Part of a small language model's weights.
Size: 13 layers, width 160, 2 heads of 64, MLP 640 GELU, vocabulary 8192, 5.05M parameters.
Training: a variant of Adam for these matrices, 141M tokens, 8613 steps.
MLP neurons of a small language model. Each row is named by its layer, matrix (up: input weights) and neuron, and shows model dimensions 32-95. Each number is 200 + 40 x the weight over its row's rms, rounded and kept within 0 to 999.
Before each neuron's rows, "fires on" lists the tokens most often at its 100 highest values on Wikipedia text that the model never trained on.

fires on: " of", "igi", "ter", " on", " State"
L10.up456,147,203,157,218,203,225,142,228,177,196,170,215,239,276,174,164,218,255,193,267,173,239,150,217,271,160,278,132,109,266,206,190,177,249,257,234,209,177,175,254,225,199,182,153,217,164,231,209,236,145,234,212,155,201,173,253,175,184,132,199,250,278,200,228

fires on: " over", " west", " away", " Albums", " Singles", " Album"
L6.up361,238,135,259,165,125,232,162,219,318,254,171,227,207,254,244,214,185,198,216,209,216,299,120,173,177,143,220,215,279,195,174,240,101,214,177,195,221,218,187,172,171,181,251,220,235,192,181,223,179,203,154,178,179,182,203,221,162,209,248,214,284,216,120,207

fires on: " to", "-", " will", " I", " rap"
L5.up440,133,170,190,222,218,168,260,186,143,160,215,198,178,269,338,163,177,226,196,210,126,236,157,186,223,245,207,173,221,250,218,221,140,170,259,201,224,178,164,181,246,211,164,147,184,141,253,224,194,139,170,200,218,196,179,169,191,171,181,229,228,181,160,235

fires on: " to", " can", "-", " would"
L6.up153,181,199,167,166,233,196,253,246,176,196,248,181,167,212,285,146,220,158,209,161,210,197,217,190,180,159,180,164,207,269,265,151,140,185,166,169,172,191,143,195,250,170,173,202,196,197,149,149,180,180,186,266,195,195,163,182,220,189,160,207,190,213,78,235

fires on: ",", "cest", " have", "%"
L9.up541,204,205,224,232,186,187,194,166,223,167,190,263,271,259,203,198,173,224,154,171,199,214,205,181,255,225,210,164,251,178,224,227,219,226,287,143,308,196,136,168,138,204,214,244,242,159,230,269,210,176,184,200,154,282,196,216,230,248,157,162,193,264,202,253

fires on: "ted", " is", " has", " does", "cy"
L6.up251,197,226,166,236,304,218,184,186,112,150,262,142,254,223,319,190,199,220,180,159,253,173,222,186,169,242,206,222,199,168,259,148,276,180,227,218,232,176,211,196,169,231,177,160,216,151,245,216,251,202,188,220,224,263,200,235,178,165,132,174,159,231,152,201

fires on: "'", " daughter", " sister", "-", " interview", " mother"
L5.up523,186,244,177,204,155,154,202,190,107,162,189,192,216,193,266,180,109,271,164,263,221,271,211,234,235,170,288,178,164,209,232,164,148,265,240,186,207,215,206,252,216,231,132,295,142,250,228,210,250,214,191,111,214,243,200,214,216,155,168,147,184,244,115,220

fires on: " (", "'", "–", "-", "\""
L7.up125,246,180,181,164,170,214,198,162,147,248,199,165,173,217,243,187,192,317,165,267,140,240,229,216,189,202,162,269,246,245,119,160,225,190,141,172,157,264,185,197,223,227,206,201,183,128,154,223,167,208,146,200,225,126,190,203,197,186,145,196,222,220,213,236

fires on: " t", " mi", "ug", " 978", "yl", ";"
L5.up369,187,236,192,249,201,215,189,272,116,148,210,216,176,142,197,165,138,287,257,173,217,239,118,174,259,167,161,235,214,235,178,253,212,185,224,192,174,157,161,219,215,144,179,288,118,174,236,192,153,220,204,257,148,181,228,237,225,188,119,192,253,192,222,175

fires on: "d", " to", " over", "l"
L9.up102,213,196,165,173,195,245,201,162,209,196,119,186,199,181,194,233,186,228,279,193,183,307,46,191,165,212,205,177,227,236,227,219,211,254,222,177,170,188,217,200,209,224,198,189,177,206,202,241,167,208,147,186,243,244,205,159,170,293,226,177,215,145,145,222

fires on: " to", " gra", " sl", " fa"
L10.up611,179,181,218,174,155,283,188,238,234,231,187,224,215,214,191,211,103,225,212,213,236,175,143,248,189,215,239,234,209,219,172,215,125,207,179,184,193,153,213,225,261,207,229,282,201,209,222,162,205,144,160,197,191,175,161,256,176,145,178,173,210,211,197,129

fires on: " is", " has", "ager", "ć", "ski", "sson"
L6.up498,197,225,247,209,256,194,230,194,232,165,234,201,273,225,269,120,218,221,122,232,194,119,152,158,188,142,261,231,168,136,212,222,240,172,205,227,217,180,204,297,131,201,161,181,202,231,206,194,192,206,230,120,159,244,212,225,203,143,157,139,139,214,165,242

fires on: " up", " out", " all", "s", " next"
L4.up215,138,180,126,191,144,188,228,135,248,172,160,222,234,196,209,202,118,164,249,183,241,229,217,290,223,210,143,159,247,265,225,233,175,199,189,172,234,239,268,120,219,188,221,184,240,184,207,194,196,236,251,219,140,82,184,161,207,185,241,223,277,204,214,151

fires on: "r", "s", "n", "en", "y", "in"
L6.up224,136,258,178,208,193,237,152,181,175,130,182,184,203,189,213,243,205,214,122,196,184,174,239,247,299,200,211,185,180,193,173,172,236,188,255,173,127,192,275,209,180,237,192,193,231,186,170,210,189,199,198,251,206,225,279,264,154,191,204,168,209,223,122,228

fires on: ",", " in", " $", "ll"
L9.up269,203,246,233,261,210,172,154,186,204,188,180,202,168,234,202,155,221,188,207,160,186,188,171,193,255,206,275,214,176,250,224,231,215,146,124,166,230,196,227,230,156,190,215,320,199,200,223,206,219,254,247,274,193,167,191,188,176,138,170,178,176,256,209,214

fires on: "\n", " ("
L9.up74,143,289,253,211,264,179,132,256,169,171,200,194,161,174,272,228,161,163,124,136,185,225,214,196,232,140,190,201,130,255,215,163,235,210,205,255,225,210,192,186,172,168,168,259,237,188,221,235,255,182,257,138,135,216,208,222,217,208,169,184,209,230,214,142

fires on: " =", " is", "m", " follows"
L5.up184,255,208,199,206,218,209,243,227,163,202,185,211,202,204,276,249,240,237,181,149,177,139,144,195,243,153,212,201,135,165,225,196,230,216,181,215,198,211,145,256,205,146,202,191,127,163,238,206,204,176,196,208,176,214,216,224,247,178,221,150,199,207,187,215

fires on: " It", ",", "s", "\""
L9.up266,195,180,233,232,168,221,200,103,241,224,233,179,224,278,307,171,177,260,138,181,183,196,235,205,266,180,216,161,229,197,208,185,184,161,156,144,198,233,243,142,91,178,232,139,147,217,229,248,197,222,181,240,113,204,212,203,208,285,211,230,261,242,244,224

fires on: "0", " has", "in", "ine", "by"
L6.up599,180,177,213,227,243,237,181,184,236,166,150,151,257,187,258,169,236,266,166,254,159,194,231,218,203,258,181,260,213,154,229,196,246,142,178,198,232,185,169,179,132,245,163,229,162,217,206,173,250,205,198,168,242,222,228,218,266,193,156,186,181,256,200,141

fires on: ",", "\n"
L9.up112,200,190,234,207,270,172,166,169,180,158,182,250,165,218,226,160,234,168,129,177,206,178,217,191,200,156,275,255,118,204,206,194,171,144,231,201,234,243,178,155,129,164,178,322,242,206,279,254,270,188,144,176,159,273,232,202,160,127,172,214,172,280,234,209

fires on: "n", ")", "d", "l", "ed"
L9.up58,198,229,178,221,188,211,179,187,213,182,154,167,220,248,181,180,136,223,237,202,187,322,95,205,157,193,216,115,228,251,163,265,165,258,285,204,176,205,154,220,259,212,226,287,107,169,204,247,213,154,105,220,160,153,168,197,178,219,182,227,193,187,185,304

fires on: "-", "iat", "ed"
L5.up639,185,217,167,200,219,226,194,183,138,198,295,171,181,211,199,179,109,293,174,211,163,255,187,187,223,198,269,271,216,260,124,221,187,241,205,157,128,182,160,228,233,206,186,187,160,227,208,208,239,233,155,198,252,236,180,206,216,228,162,250,167,225,191,149

fires on: " and", "rs", "=", "ds", "5", ","
L6.up389,196,172,167,199,208,192,220,210,227,166,180,155,262,183,162,117,235,232,146,245,213,228,252,206,201,206,116,292,253,187,200,225,156,196,227,148,207,244,179,243,139,148,236,168,180,204,162,217,196,202,230,95,231,259,220,243,183,238,224,147,139,239,169,142

fires on: " of", " about", " on"
L10.up624,206,175,201,195,144,216,115,232,241,191,220,189,200,198,223,259,144,256,260,228,162,278,226,266,244,139,294,173,213,356,153,214,147,219,203,207,168,236,207,239,180,199,188,219,208,239,228,160,176,213,193,245,165,205,198,170,229,211,146,216,286,223,164,227

fires on: ",", " and", " a", " Qu"
L9.up212,174,160,231,194,142,188,235,161,216,194,248,141,238,195,232,183,183,231,179,200,166,248,219,217,215,224,217,240,245,172,273,159,94,160,124,174,254,230,214,181,223,255,272,207,168,196,233,222,207,226,206,117,145,256,195,168,206,163,152,204,232,238,188,203

fires on: ")", "d", "ed", "r", "er"
L10.up481,242,173,160,203,246,266,215,218,236,172,125,132,231,180,181,150,189,262,172,268,238,235,158,216,195,224,214,125,215,224,216,293,248,260,218,256,188,209,143,189,187,154,178,199,145,156,230,239,186,134,191,213,196,186,219,295,185,135,198,171,213,177,214,273

fires on: " to", " would", " ret", " will"
L5.up25,168,222,151,195,220,195,255,224,158,192,212,177,163,267,338,190,196,229,141,193,211,149,178,192,189,220,158,210,207,220,262,200,153,257,206,159,188,101,216,224,260,138,192,96,165,205,242,189,230,186,227,251,220,187,149,178,234,169,184,200,219,183,210,220

fires on: " Party", "y", " song", "ing", " music", " Album"
L7.up484,177,225,169,190,229,278,226,124,229,274,141,185,247,166,194,270,226,184,237,223,229,230,144,201,204,158,161,220,186,229,200,213,110,136,268,179,185,66,239,225,103,206,201,230,133,187,220,206,162,195,277,200,230,128,195,201,148,211,214,197,193,219,237,202

fires on: " /", "s", " of", "l", "ers"
L7.up24,192,232,243,177,167,215,153,97,190,219,164,157,215,235,164,250,247,133,250,210,260,175,144,228,224,216,231,157,123,203,168,274,224,192,235,192,181,175,278,275,166,230,236,284,191,208,214,198,253,190,202,206,161,192,136,152,203,241,166,174,220,172,156,200

fires on: " also", "s", " is", "r"
L6.up47,176,195,179,201,121,229,179,195,260,143,178,146,236,237,199,257,191,221,134,190,217,169,208,214,256,247,198,112,188,234,166,171,185,185,209,154,174,189,238,127,151,195,211,207,235,131,167,253,246,231,164,162,232,219,196,199,189,242,202,116,201,247,145,239

fires on: " she", " which", " and", " but", ","
L7.up47,214,202,264,260,173,231,183,197,202,160,258,140,199,249,208,152,251,249,113,226,203,183,279,177,157,189,180,273,250,171,209,184,152,191,181,185,317,198,201,252,267,200,230,161,206,188,203,193,245,190,284,126,152,250,176,218,231,194,131,212,183,240,129,176

fires on: "ra", "dom", "ser", " Wales", "lla", " unknown"
L4.up41,207,191,247,202,175,198,200,239,114,198,215,212,201,163,177,252,142,210,143,221,161,206,250,243,246,272,256,195,140,198,249,144,201,199,255,197,174,214,167,244,190,220,244,194,297,197,161,198,174,129,175,207,192,171,268,238,194,135,218,188,235,184,200,183

fires on: " has", "er", " also", "m", "in"
L6.up497,187,159,211,235,260,236,161,205,220,143,191,171,240,187,217,210,234,237,228,205,247,199,121,148,246,257,193,219,244,165,250,184,216,202,207,154,212,179,221,231,132,204,208,180,169,184,248,237,196,173,186,160,264,212,174,268,254,200,167,190,188,239,124,251

fires on: "s", "y", " of"
L4.up214,203,248,182,150,205,231,74,169,174,164,211,160,210,228,211,195,217,173,299,185,221,231,232,211,299,237,195,150,145,243,148,206,233,131,216,221,194,151,211,243,169,176,204,236,138,160,227,177,246,164,263,207,211,176,194,158,188,230,234,142,206,186,249,242

fires on: " =", "m", "aut", "ope", "like"
L4.up239,255,191,228,169,246,212,278,197,215,214,235,168,182,224,208,221,254,216,171,177,172,175,137,162,177,185,187,195,161,203,151,118,240,177,142,269,230,165,191,238,262,252,217,213,113,149,228,281,148,152,222,208,193,212,184,247,187,228,200,122,196,222,206,202

fires on: ")", "s", "]", " themselves", "ed"
L9.up419,167,188,241,156,179,212,206,250,192,171,151,188,158,264,200,251,182,274,170,178,170,204,74,170,204,194,104,146,197,189,160,241,164,319,239,139,174,202,212,216,259,207,234,262,182,211,191,192,248,145,194,284,206,168,202,174,202,253,246,196,243,187,275,188

fires on: "ed", " many", "mar", "ged", "ained"
L5.up147,221,227,205,238,168,266,198,237,149,188,251,109,203,144,226,134,106,295,271,187,209,250,156,217,125,132,221,190,191,174,179,220,234,219,212,215,176,114,229,270,219,207,216,217,79,284,225,181,183,175,192,238,197,215,140,270,251,204,234,237,259,234,218,189

fires on: " a", "-", "'"
L10.up97,164,216,136,162,188,207,207,196,176,238,151,196,203,197,205,273,193,241,161,310,162,255,259,198,201,222,180,222,220,235,153,134,205,182,198,206,213,223,160,140,249,233,292,253,192,140,170,219,205,120,153,155,141,164,155,173,202,230,101,160,235,158,187,219